config.toml
norm = "rmsnorm"
init = "normal"
warmup_steps = 392
doc_mask = true
MLP neurons of a small language model. Each row is named by its layer, matrix (down: output weights) and neuron, and shows model dimensions 0-159. Each number is 500 + 50 x the weight over its row's rms, rounded and kept within 0 to 999. Numbers have three digits each. A neuron's up and down rows have the sign that makes its largest values positive.
Before each neuron's rows, "fires before" lists the tokens most often just after its 100 highest values on Wikipedia text that the model never trained on.

fires before: "ro", "ct", "v", "ction", "u", "g"
L2.down441:528549419500482385508398550442515452401551514466429541561456439403466460503561540580455553562500482452562461560531537556505433506450557482507454495465441513470523454457559522566470440481488575461432493517509440609499432511523511502434479501511570521537511514540550504568576510513433386530493511508578479584451502538433511509533529537471572432557538529533487574504445477413415477462553434485560614588505454562482548491587476519517591546559487534399431485531491518425486422540532491

fires before: "p", "ational", "am", "u", "al", "e"
L2.down30:472424571550497518542411564570517532516577404539502583579416441515600488529483514546522524489429511577527433481522477543581474598528514537520566447447457468415419388488451486486517528517569509525472407532445521473444516534449511464516499573467542455506499516477617496546452493408408495525478599485508476457404574563548433393507457551570455474500554443486544483563531427535512478524514491495464498508456425494549500450439414469473497476425508535399558480512555509501423529531432562

fires before: "k", "ro", "o", "on", "he"
L2.down131:488486424501501474561475491498538512472573529551462626495482480570519541532536454545538548552536601459437387503543504472597481468464556473461495538499496465452579511449541442451426411461476516452543483480501470586515457474499601478573525534426573438546518584473478510427496546488509589409528452542516529504551550545591473476453516442511413545518562538503544482486480530429459487559440380469525678555425475564532483515443377506478532511452493486446582494508483504417519497519569473

fires before: "or", "ed", "x", "ver", "og", "k"
L2.down24:412467590508469558510537496509467500500413493594490527463533453469494521508420436499574438466475446503426503476530527465534412525427447493549520462516345520568530489544429516475503353543419412519481444548412414482486520479458507439602505560494416377550498505589556531480532479486620410424513557563442506534479537426512507503508504522466396513519470564475519477550533454539469547470531391475494517536493555469485539517471508580539534471562485523478526450512576589533554496497531451

fires before: "-", "\n", "2"
L2.down229:486516526546416497500528543507554382495490479475443536484565502460487583447502502536502420476453447474449417523532519532507508512506540458512532457555461499530519592568488548462299467465494554491472504452452499589529562550521436613484501567482503419503523581431517385418451532464413485537542453627533509523488447420472534460469509557494514514568555476482499465485521512529498474414428456368567509478558581482407512509470582546524479555513483519476539574582483536456493520549589529

fires before: "es", "y", " 200", " to", "em", " in"
L2.down309:472501584577492487435483537452536589558415523491448433490428542506536532596401489450480507461667483603446424527451550473519477498592574492477490542588457481479421467576425480449526479524515442468428564528561532484524524414518475514602379436507526544459522405529530456526439533539459501564469524439481490418473398524556474503473517478488510545464555542486479529559477484385506470487509543449512420513515505471445548495533583484475557428467562477537508534504631457485465464511484486

fires before: "h", "s", " |", "–", "\n", ")"
L2.down82:486380461512482472539427452552522583615513443452458521502550548514457514427505482521540552477502566511548463557508480504468532390561466499421561563487539508497442453534460478410559547512521632491503385544516366547394516521526564468352505565483493438426477491490512518520439505505415514400579498580498486577518468526466497521590502479492468487545471465439496474494501440533503536505523520532490530512447448489554432529461396588557486491536580581413470400495512512495527548515511465

fires before: "l", "er", "r", "in", "end", "en"
L2.down146:506455496547546507480538501496469446490634508470450553481623462403614518437457597517519570463561541496484456564548541419468520501491501436495491434450460479429553475515444470526487463467392518564471510441377563527576472521531482367482511445472569459522522459482552547477597547518462544487517441494535531489499481513464418548536469544457562500445380407402519589516518497465460451472507510561499573495565593518502554486494403499484494462489530487481530537381466498525407482546531454

fires before: ",", ".", " to", " and", " by"
L2.down395:419476555476419495475564570491515572487555505489499482461504571463511491520392456451447443496488468501358569499522550486408490440553468484494595538490463438436527385522406534392504396528494436489519514478583455468491563484548469538504472556528499520486433535497537552409518454594535434555492512475430506492471390520481477494434499521445513585587490523531494409563507490489504448432495518545388563498579527521480528420479496492519508371507543547487502453577484548410488545403532511

fires before: "an", "ed", "al", "d", "is", "e"
L2.down35:627411515539524466513468496441486562557475512511529483457559526471421633543438445453468489495430524480437474478566556467495535553603581426537506519522469557549545599471424544509504582486484548405470537563378444539491414446455507557377479520522492499496503480495524449529540479496437461547562478471565418547471519489507437580552501491427561455496486445460531428542507488477534580488572490518505576520482529571556512428574451505475551489466533609557448507488427512521510486363530496

fires before: ",", ".", "e", " and", " by", "–"
L2.down84:478487455428518508465501578486416498569534456506411523544517589465498460597484449562448482563525431455503457492523520410310496393531493481400534479413473470448470474549434529445477483482587476511489503522419532510512537492464544559555461565569531533450492553490537443470542472514481553577517507486446466412455384462505517554461502499514545540476567476527561503530523514510382460409481506544457540498565538430435547485558474431532531385467478574459416530575524505517475514421496581

fires before: "p", "n", "er", "est", "v", "i"
L2.down90:526419554506498512425513511474544485534522505572521424559519529550514537387508514543474603466461495546521566482481484454608499550520446462508439528420453589468503473516579532545564483414511564453550467450406501651417577480524522373508481502440493481444563405565519585385567509551490500446537445488470537556519500484437506549498497543548528384475485503554473561557547497496525506582485435540360572524522455508473533491440541531496411534518532508437442500474501502466508553548550524

fires before: "ers", "h", "her", "t", "re"
L2.down173:526548449509441424541574491556477448601523400534425482479518462505491470576549416476515529532472517443558472469416459620401499472503517473483508437600503495484453407523423526516400491489506528516513385621507495515536575506454479469522508587544448531439461475508508497417532513445408508534548581537433567561510534511477479562461469499451512536610496505455512485602495451462490447572461435391465529554438541483450546576549454531601501468581576502491461531545491500504492432533445526

fires before: "b", "p", "er", "ent", "-"
L2.down242:444525539579497486452569540559438520523527504506587493433551554416507526563509448316516536455501475470537438483529503506552527464447500522457551530412494510513494534541575542477558453575520540555521491504590569518544530500501522475434478545546605457439510486503471488536544418472517418536579490477507505427400469449584455570541435448460540543463482528601541551509461474414501538555498386470547562623536463515591524552505511521520515417491583467547513401562529461480528520415530446

fires before: "n", "d", "man", "ar", "f", "ig"
L2.down350:477493455599395504518560430495486503458485531551448437403527502587440551515466497556453525538496480487588468523542473557576455528515561531383596561524493448472480482596492466460568522587527518545490493493510517474467454492486500520571468519538465517530586507553490525567490424500449475456488511489529543496423476588441433597472508421571500529561433498602586486658558493473478470531420539442561438523544482539507555525500540586532410466450577440499503471553358495473482490494443523

fires before: "ub", "y", "art", "a", "ent", "id"
L2.down251:498417470533464488447547494511441475441457445543453506491630422467523483475533544532443496473553469454433538414463511602568537546481524418502558494484469438462448418498516552490497474521520507561531514493631480549554485488563545463553523433544511501475516531417450560533580539449490442581476473455521530545447540492469458549587468413523552500500526482422515486416540496395580426488482543642547472406510493515500495570496446557490509486420576498543415443513422446427488624464545551

fires before: "d", "s", "m", "l", "st"
L2.down359:494511481480627603485564512494491473469513497501544471521523378490555525417545554456452516512482447524514471510541488404526506491424546508423545441450444452482451542555530544531547407553508412452509490491510442397503584410537492525471539397556518437479612499493447509475435576558594530575476408473574547468509494517512533446534479559472543430522589603591550492532445571469471466509565468557486541472470440448433479444492545454510537468530501509464536406500594535516471504392558469

fires before: "h", "e", "p", "t", "g", "os"
L2.down91:551494425554391494505475474516472557527524498591500478524495435504517542595474512472477522528475517409443607438464508551565500551513528489506494461418430486547482360500523485537549572491574491559465361590649571564460447436558500517455497521442485491505501539481599578464568587486500536563518590466465479482506516502508472577462531471569518589560520416468481532441420523525563440488489499528496519539508424556420572541518517545497453490472522475504440513513496408467510626558510524

fires before: "ed", "e", "es", "u", "ue"
L2.down171:418546446446472480477559466432527517528451514464506501473481549473426524606588526537426567510507460585510523531463503401487497513455497473407486579554567470448536508416536504415465568526558506511538446549477515433518518542455513524493494530538525527446442486500478505427579433541573495500430461450551528461397540573529553462526442506563557516488494447606469451473453521446410453460423584486609574440503471428471476495540439452434497510461466432543452536590513363604473523415453502

fires before: "0", "7", "2", "9", "4", "1"
L2.down190:511464464449390439550436517520531505476501498477464491476573507463542473498465540517549461498484443508514559560536462498561544513558450474584505428517477528474428487507534504435467595405472544429435419494315508518482438542526461539507469551540517435526542446532516497501331626480497516389506389540472565499474490492413482493539451473469576476452518438498547496514563541500593486481530535626496511492540542488506523504496484551529464511474447513508530483502459502401475522327465436

fires before: "al", "ction", "ew", "ous", "k", "ct"
L2.down278:547509495532505574503590571471487574428482540515517484527447525561514468602491497418485447504527498559543482552532524487539489499486484494464445503498576449449528477445476490454519355516460397458472559519541508510518505531487501466463522505462514580477501416562477529450464457520497485446492447422541568516485405461589483595447427548489561522466446517549407433518570434535457435432547533411421590571421459494492535382483532449554517518425424506502457469417491503389523354486525571

fires before: "m", "st", "r", "n", "ri", "l"
L2.down271:500417557495496478574439494407534507547487482543517556519461527551418497446489415548540542460512485486537535483584492503522535465531404385510537448457490524486526428439413465534441493507473501529569543481454487545495367509533593456459520568447569434514478531537496544505575415544525465558432547588479408558443482521438527501461493486521466464471526464603459539479570455400453525429557559527461544480539516562421591416480493522551568558561514446471511508340517583453509517569505514

fires before: "0", "1", "2", "6", "3", "id"
L2.down141:538505568428515411549549498591456534448520527448454439516604447532529499514521556478515487551557575588498467521416518461453504417593497521476538512485472512559516477555429497514558381508524564484463479529409639453517542444469572546616451502470538531460393453497519495532432527516448495535512480490445462551484489497428460531445483510445503432572467516433520426438564390530403561514521464598473436514558510485425474491537486454578557468511497506513554488530404497459383520423500474

fires before: "ly", "l", "le", "ol", "ou", "all"
L2.down140:519536550584488448478558550494521485459483486537465534475551522560561480535500523497449482532542467543533438501510469448459458507551630429542449439506505451559539522457490546519391511537400605577436502525433538454439551513477566471378393524485501508567460530530564451451588451561452457526511525455485455406519479517507545588482511458527592497457603518554499513453439540511514468401537595394546568549568486391550497476425523544496454507512560497527523463452509585442480567545516590

fires before: "e", "ed", "u", "et", "ing"
L2.down67:485518550537519492450492508559569540494524602475566580535430439564427463516504427546496529544537509527533541556576531398492509533428579402497485375455451559511579513437499453561494471514519498515481517487444460443428477468533534410630446490550543512480540540482523435504519424518503581474458539487503485452464455510562524574439439583578497518425535546490490396545517414549436466528508401512458566499429438476455406500537452444506485463378517504567516526498432542551544493462512606

fires before: "ain", "ry", "y", "ed", "ag", "ri"
L2.down442:509430506517462460483477531410469596514502581472484561491473541478511604551540495544542463472443488422518428476549464496481559444547502598517486409552489543530539568422512469481518515617488523479569439513545468484509499499418537485464500494553487457440511553393535467547530446510501486542454540393417504592489398557394497476529491524467515637564500547518509462596524363609458555579430490492531480531516485514478540491473437476552549559445444505439480584513423506546516392508498479

fires before: "m", "st", "n", "c", "l", "t"
L2.down10:477551573448552467433451419393468534528529486514498540614486533600487416500475464404514507516527519522512504468525546464498511492512504508552396537470500530540471560483563521522564537474439458496440546477420456509561508505507520416520509530501519479572434583452495451464438474559610507471489616611500390462583588466509574501444563450538560442431512503478471549445483497582552538505520514439414487454460431517539511556386516398489525559529555545528517564442548564485436477390493496

fires before: " the", "e", " a", "ed", " an", "her"
L2.down74:552488407473531461412486427437529452504554465496420518517481613504442554565587538437502501626503533400509507496442445594544543520500517534533486472444467597452445507478446484547503564466524425558488414473541495520619484560564512508479552531513553477554502497528556480534512474529457532465527469510509587564506578578431490559555544528527523429475439549473541582455530438426541515529375520476453496556506555593475533547530482513451467426509584462383537561532486423511481498467410556

fires before: "or", "ive", "ic", "em", "el", "ers"
L2.down257:469469540465517520549596487509498498513558543478518513549489491497453485541522529459563459432572544461424497488519547498461416477432508451451565523488440467445465467534510504568514460485513503579465579510417484480580498588447517480467482444421530458447521495566454478440533506474432453603482432478502581465417430516575479581468370439528569480523509502473584557470561436420455440511459456561407537478613509522490534433385450519480533410437601521474521509527497568597457456509375468

fires before: "e", "al", " to", "er", " th", "el"
L2.down4:541580496549486533481438534497522515497543472542430491518485409480590448521483519486512418436514444353513479508531605525487473507531532552558469550502514457483552406385454492531497446442553488468467567424435565557488467492526506474576522539556539441464447508475431488444548435488490453482558354457549502571511397505444484576387500505492442511435472568493564507492505534511492503411528499415474537605529541482518526491642582507440526480501544500511466610452591536536448534467451494

fires before: "-", "\n"
L2.down312:558524453552446501507420519566435448517487497494489499471437498480463516520518491483527418536499509550573524538490471542495580530504566387526520523479456548548549498494533579501401394510537544457495517533315464539499567537494489688593421503482487538569583570494502470444574501430524533546527451561495554510548488471531493482479544586532496513539458482556487434505532551522493473478467531422538533526500557478423489507452555563509476497466494570459469466446471547531491566298465558

fires before: "c", "al", "ce", "ation", "ct", "ed"
L2.down419:480463507517467552414484554451519477414487394600510577458464555454487519486452522488468460418527507469426557410476533494486566474535503533422563545498558499541449457553451496417568442540539505549488578431542507565472544491503483519645469583489565609599530540488556522442524473481595493409536473468515576596453455482561459553532485590572514549450490534477511530509531453485506497523537502567434546541485461442520505501554586596480422419505529391497561498541411496462475503497579533

fires before: "am", "e", "as", "at", "ated"
L2.down268:434520453548418450515481528448409494407522544559487559591486554471567520465507528470455483413557531505516459487430443484482480501453474493441507484529511501558519482465433575482543424459574598520501544610545548505469587497538468474388488483519509528569482462498485481409492460590497461520510537347485509525511493440515467509581523579502530550436536539481569480503406373448371410528488474568602483570532486400434534559526474518524453438520465442524537419536478498493494467567541513

fires before: "er", "en", "ice", "uc", "el"
L2.down324:514552479525519546538454524468463536381529509537460578509514511476485472531583517481540501519439490477543493494512542437492455478513558538508499455574521488432462480462531466522480579497453472507585534496216524571400553536438470439549520531544510416468514529495505543494441518455565381542453476491534569557429571478455496491452485476543538519510429422489512497449529552462517502526489508503486466578515482489483462534513505476510388438445505473566668504508486472418500462411476584

fires before: "p", "ord", "u", "v", "ond"
L2.down51:482463457576495511521453464430520464479548452484446502549466524476490585456427445567484553487519539418452527535563497558410463479511419470468511532547594463467578444468485439508509502425488510442409383489488474504559408493444445483367510388421504449547440434474565498522565461526505547539537495543484477506536454457504424506499529533495477437381582476432528522509538470551402523540471509566594538397449478632543494509577463590451460476429547537537529567447466486524503473489517556

fires before: "er", "ed", "e", "n", "ard", "ing"
L2.down293:479443514533508446493548568474445553519511499469509517506575512524434469462492520469547507469520499558506465503549526517455555522422468496471456550486385542532474460524519429500569581464497472519473418451582463485442375454487507392450508469604541488503446439483528406570522446452545486460562478498579514539481424507430420607498490478569494474439510445475542457527471392505447523535402518496507550624531502512488522481549459481499536413478507423584537546556348421427426405548440538

fires before: "o", "p", "ed", "m", "N"
L2.down345:403425515534585560461449547541483557421566412469482540459481466427440519472551522485463479554616509486545524509458543479468519441423442551517527536510477507460491431473498486556379438421505566430382565453499412463504453483484562510438563499540534442510475524557470427525434472552462503483518453443496493613564442446585506451646533561520457469417532501453495492549586530493512537517525453535543518460530491468574425474520419510464494376467600460520477532500440473511518538562461519

fires before: "ul", "l", "s", "i", ";", "e"
L2.down409:463477502552508481502527456502446454494477455553434589519515450431509493393475522510568515505497425531462465384520472455512489476505560450462553443516566549536507412535486577499566548522553600485555521453411461532452440496549410464583505435535507496556565557452514580566551569473592459478478483472617489491436513558493520489594515522562492525526490521454488533585520547467566568492521431461469441542506473447569517472570501591579586423473544482484499421510581546600452493378583537

fires before: "ct", "c", "n", "it", "in"
L2.down73:476483458528431531474469507460436445508480555512435596469462578531507431462479464503506556380450541415485515384544577505541566455445504470582503578564540495528462397422574527465573506481496537444539493500391496492523463479534531390615492545492496461579508555544543535463414482516523436511528510537458437444517402528511489566506509457556546500351530501460457541473492560544480538489482453504483564483460485573570538504439532479481527463559610435494539486413491540524486484393428422

fires before: "ri", "e", "u", "ow", "i"
L2.down202:526452542522483479489542533507398464487454544509409560534488422490469432428461505542415500454451589465461511592541543540487576494545596502616492520557487452505454497556513490473447568460418522553458444526492456527415536498402469431304569506537462451500478394523594497565418508588407462534501483497483443434529481518470486562470476465457560392487500442468581516503479421554515522527453446529522468511477462421558511505485509467486580477519515523511418577514482559503490488556426480

fires before: "e", "th", "x", "et", "an", "al"
L2.down80:457473550501504422514541421601511436605469497471443578572472469489543489559567517525476512533474535457472602497549515519443477424486389466431502461529451437383558507542428509380458499466493411540468496480614429472498445552541439547495462533518512485551529571445483445531524560551512427430463500444494439478435473480502472557522477528561460457499492585583427528559421415484561533484475500614535431514473462566554417491521527503504520478470403541401532501511481480557475438507582555

fires before: "p", "ber", "an", "ip", "er"
L2.down325:552484588493528477543509529492493577519525552491550479539399550559434640505483495590478508541493491440531438474622581453462443457461442421487479549486519532566559491468494527479555520591649495471501376565410515592482500467505483471473455496529572481449442474569529443546506478450457515479606465381503462467505462491489499628478526543507523542425528445496488552470457438462455554581516422542480487490511439472526466489445539531482513499548552453475476452423476488511569529512382424

fires before: "n", "or", "a"
L2.down37:487469522494529507559501501533513483469491488446481431481499468511491570496467577506481553483490503551529522403542472492525391471466489423495419534518487485462461517539479509547552479473495388453549492474320472515486373528440577507510592422519510395702535452406508532541557576512411448488542488443556437566507511515572574507545517553527541433432476419551515494497498495492496481557582464536510497496400566430561431490524442489536499438561499556450535515511487551520562507438512559

fires before: "iv", "p", "ed", "00", ")"
L2.down184:498444512511459502470478453451506436445593482493464505409566481531502583372582459538483503490529599503549491485537562483654466428586444494554548493484501450519496468487426502479457445443397530536395528456453534590543533545466545520533436532457523416507553470563488487492557477476419476532556544463519439598562464498494470549548486392538498479494452518513488620563528444530551534527479495564535474527567548406536526487535496487468411542596467554400479547428449462433507545491452454

fires before: "at", "en", "b", "e", "ing"
L2.down50:479429450667487563488511518414437414473470520422487491506510497423491504501521408494450471418498522497422441562500598481564510520517542474511556438617371542496460468572559584558459442528473492495456589542428563489553481482510515462541537514542480561497488506494548544451485444517556506593471520483460529489561607529552555471477495589452521485495476525555482518550477584440420517560598504575541432538468573513581506504544505505433505532444557499544488475503467599546507461437602451

fires before: "19", "p", "8", "2", "1", "9"
L2.down58:543515562529498536521506563531537488500449526518490582461520503584513516533494555419551536501449556524565462448513496571657496500581507479608565417523481585469586476577532458518458458436429609541449544557434427425435561532483491512518499490459503489499558526562412525419391581542521488479543526433495532595394507426445432436494554500547465407496494533501477565528573519519507424430568550532496516481538515540512537551411508517529481486623485512435495487440563549546479527489533533

fires before: "en", "n", "es", "e", "em"
L2.down311:483380500500521459474459518469511423556467432478534493466562502474536538489503479578391476443560553569460413570526568411508558542453524440384504407483514440461462468492520541463557405586481515527497514502447455519503511417478561504494459504464499586456461505402479535505599483502521498526505573430532476431570476575517522538536403480471462491538533471585526425573580529428425531545441490493439509410443540470496473560562419530428520510529520406559562534493363499471522498580504476

fires before: "ay", "an", "a", "at", "ac", "ot"
L2.down217:549557445381560518513470514484478457489512489457494453514549546488532518537519568477485500519429491511490469532512445480437561439496467477412538468389463429499542580469557407497477427474489379456458497440571488444384376542381488437444543553471526480487393443442476447470554486586467570480538495391506419458466395496449522559469445428553531452454454527502488519462452382577472448484525464483399505490480521511502558560441427484464427528512573490545505473495494452478497449448515476

fires before: "ory", "ment", "or", "er", "ur", "ul"
L2.down13:614457481464396492522601533533427452545582510559428508564590464492517492493503520420496551544495475465531454480474621507475539542505455482507594462541479457493422387503479554507512525547485410603467472444455527523529582471538441482603492510557539503542464467485606496536535506409492442496536532472552536462569386489439501580542429440443586538557523502391509525534465449507467514526430519436493501456575506436580483399502467531515519439476477539412439533471528497535487565492579491

fires before: "\n", "d"
L2.down425:516534490477475569524520465501393524487596531427438562553562528472464405440508555497572500578544530458526500504497572432462627566515442481475452568480493468486516616550529508523530447509513480444462513482513423608465523475532478439570581439417492467451457452500487434497518506484454590403526433553565495517524549589406579560493506467514515610507466512505582516492528457439508520492514469452595526514461474508506489472455461559511540550587475569478502481503622511615470611429540487

fires before: "al", "er", "ation", "en", "os"
L2.down372:472554463469457534451595507452420549381534532583535528417539501484526590533479490490521416473532396479519446480542614484460446495446551423484458462464523465449558468481446487482497443453480516522560479526386500644499467505401507550592508485445494560492567548538510565485470485544462518547453501484476510604431443568476456448429461467510619504569509470483520528520464562444530504540515630507529523466574527490388549408492492463422477441450519431455528484481456435478479550557525511

fires before: "ed", "r", "y", "in"
L2.down138:535541524559469492597551514536529522544432445470510457480553542547487535453486435601448472533509475412579410622590516514454528431521504521566532559557487504469441439468548515487493487483458531454521447498424445428456485542465469383590450447494495435463532536485528551475659519478436483575449562485426540503486427492405551545590567520549439453470453485576548449550547496535466524541459512366507501487486569486565461514489482510476605523489546438518536542531500516441551430536429453

fires before: "s", "ce", "ot", "c", "i", "m"
L2.down102:599502471475468488518506550523512546469452513511416439454486527380524507441569468505443497605416484460484508419511465465532448526519541555575437542449511493485426493586488528489525578555418508632511544481516537525457622498550432554415539439516469543538429502509429560519433454507438495553483520488504558508437491522543490535580523457553445474635499507524475387521556455554509551532489484478494484611499541499490521401506536472538647516551419527484497575458534437491498422529413499

fires before: "ed", "ion", "s", "en", "ic", "il"
L2.down342:546419432480532516522490505533550555522475568510475489473469534507567560445535473497450516496473431492489574470463441463623489521558412477460550511554501598471619586480541491433459421553468509430465418451510497533585518541498426460448443360511540517534565545465448423569464438482519555497437549583509527511561431485525510527504417475560413590506523563546570473539587532497435477606461496479587506494525532420543573477527500587540485481478496481544424454522424417531528489571486536

fires before: ".", ",", " and", " to", " by", "–"
L2.down364:532596520467423477434448531559549497647543443494493588523512480491553446505478459510497498476449516394480531488518568484481488466526411544567534500539455515538467395474430580447533602465544542480477464580432460506402479498501551499698486547567432495474468494412460517502479464494529534504511520499485489489515497535530471438403539438471580519586498473477494398569512474492488495471561522393426536480552495540422541527510505477563478451499557514581433531542507489549505505379585467

fires before: "m", "man", "ce", "s"
L2.down134:474477509443534467511516499443505456518498480491377470560489419466412447514499548560405567569538460462488512462496461445398543563532442551434547478504503535539516466481492461571544581545469492482619462506492449546526525494509504450571489429522497524532531467517436482511505535591485508596438491498462491524547426514499519475493517454577470486604569483531568409489531608517371584469554536594597530429480479595493484509460426504485497508385506435493532477471622431568511447407487558

fires before: "s", "l", " a", "t"
L2.down68:456518478478545502521536434610556449670527501445454503477404507510465451545463542510444364620454396461523563486482513411480516496423418587477509508559519528481493432499502522516499574513465455534605537438463496592626494465510401459593528490546493534507456521461447489516471483437480504449511520563451525566580425469481539487474508452515560589463532520495523503553566454408559459520451491514545494511562561439500568467542451568485555560488512495488441533498532436570487528415507493

fires before: "t", "l", "c", "al", "ed", "d"
L2.down236:539434585432495513559529505400505548486523473514493516513399539432488502447517413521457574470599489521525468451504502403441440579457477485461481487498556502518508469525451490396473653562530494553578445470403532503421430399532498468521476483522607398428462543489398522505506479427513494400488518568470482506450486470467523484493540518509510555489469559515571509513559438488482484538478505423411614434620595521435556511455486528501492426542441452438531523553529470491473517550468454

fires before: "it", "ru", "ition", "e", "h"
L2.down273:602572461532521515530563540466452569450525531527447526502519488465572534523508503450551557451602507491434507452494503485485540534469575533447474545469482482538468589486455495583655472446454483471458487516483600618583459478510471424526531498553548433506563476403594478567521498539511532534531513485504628521578496601515506582556487578503454415460487513477454592510540488589522500549443424568530527619457491509510501530494514458440420548552459451414521491384490503514476450462473535

fires before: "o", "i", "it", "at"
L2.down142:498446453538531456650512490475406558419525528497515501604545469497450464431501483503538500474481492503431442492429558532501472495533522554441552498465540443506495425479509559433504540489475572478459539567428545522528571483550472459589476523570560507527492510560570564410529458466644559535555502579548591590444520502512470612525531393515464464526473469448581526567543441556481495553509563509470468611504389484507488490590492514568432551542547468462498586530519538481459535532461423

fires before: " St", "o", " |"
L2.down298:504460478509547545575606552415441509453509445503449528499588497538584473403532492494512456407508564472423406399469502614520532473471445544479566532583563466465498514561556474486539500479555527575516439563712454569436448529533475573453532501464501396527471498539467554462430521473494476466491516463507524541460460498537473408538573511449469466551482492431499583542480553492511498504570502487548460545517483575450549594439473540500449436574537487449525426497501434515509447512461451

fires before: "le", "a", "ort", "et", "ar", "an"
L2.down269:499440534560492441500482539617548502532664473535540548402487473518452535507478548543476511439513494466572469571447440447433442497504525487494498450484503501441454413525493558554451495591507445464462538530427593538528519509407379478615538491519623538539425446496512508531575442513467486523505481553487503488422444466601449475493494462468494484436563395505465407506512500476492405512525521523465541660555545396498476392497462502516514517566522491428516478478492559513502467473505477

fires before: "e", "ry", "her", "n", "d", "e,"
L2.down112:486484523541487550561480492525495554540467619586492511451506466511509526454475521472566472433410418493515468536525483489524525536469404629436455552504374426538467573537523551435556537533457522571505489538408479515452535502609420489542505596567466487458556551550583437515531466481601474420500484474408494500452533519569534574531499466533424530542561505527513462626527451506468518528471543526574413543584458431399578538487551524460564488512538551508502444546515574532516497425532532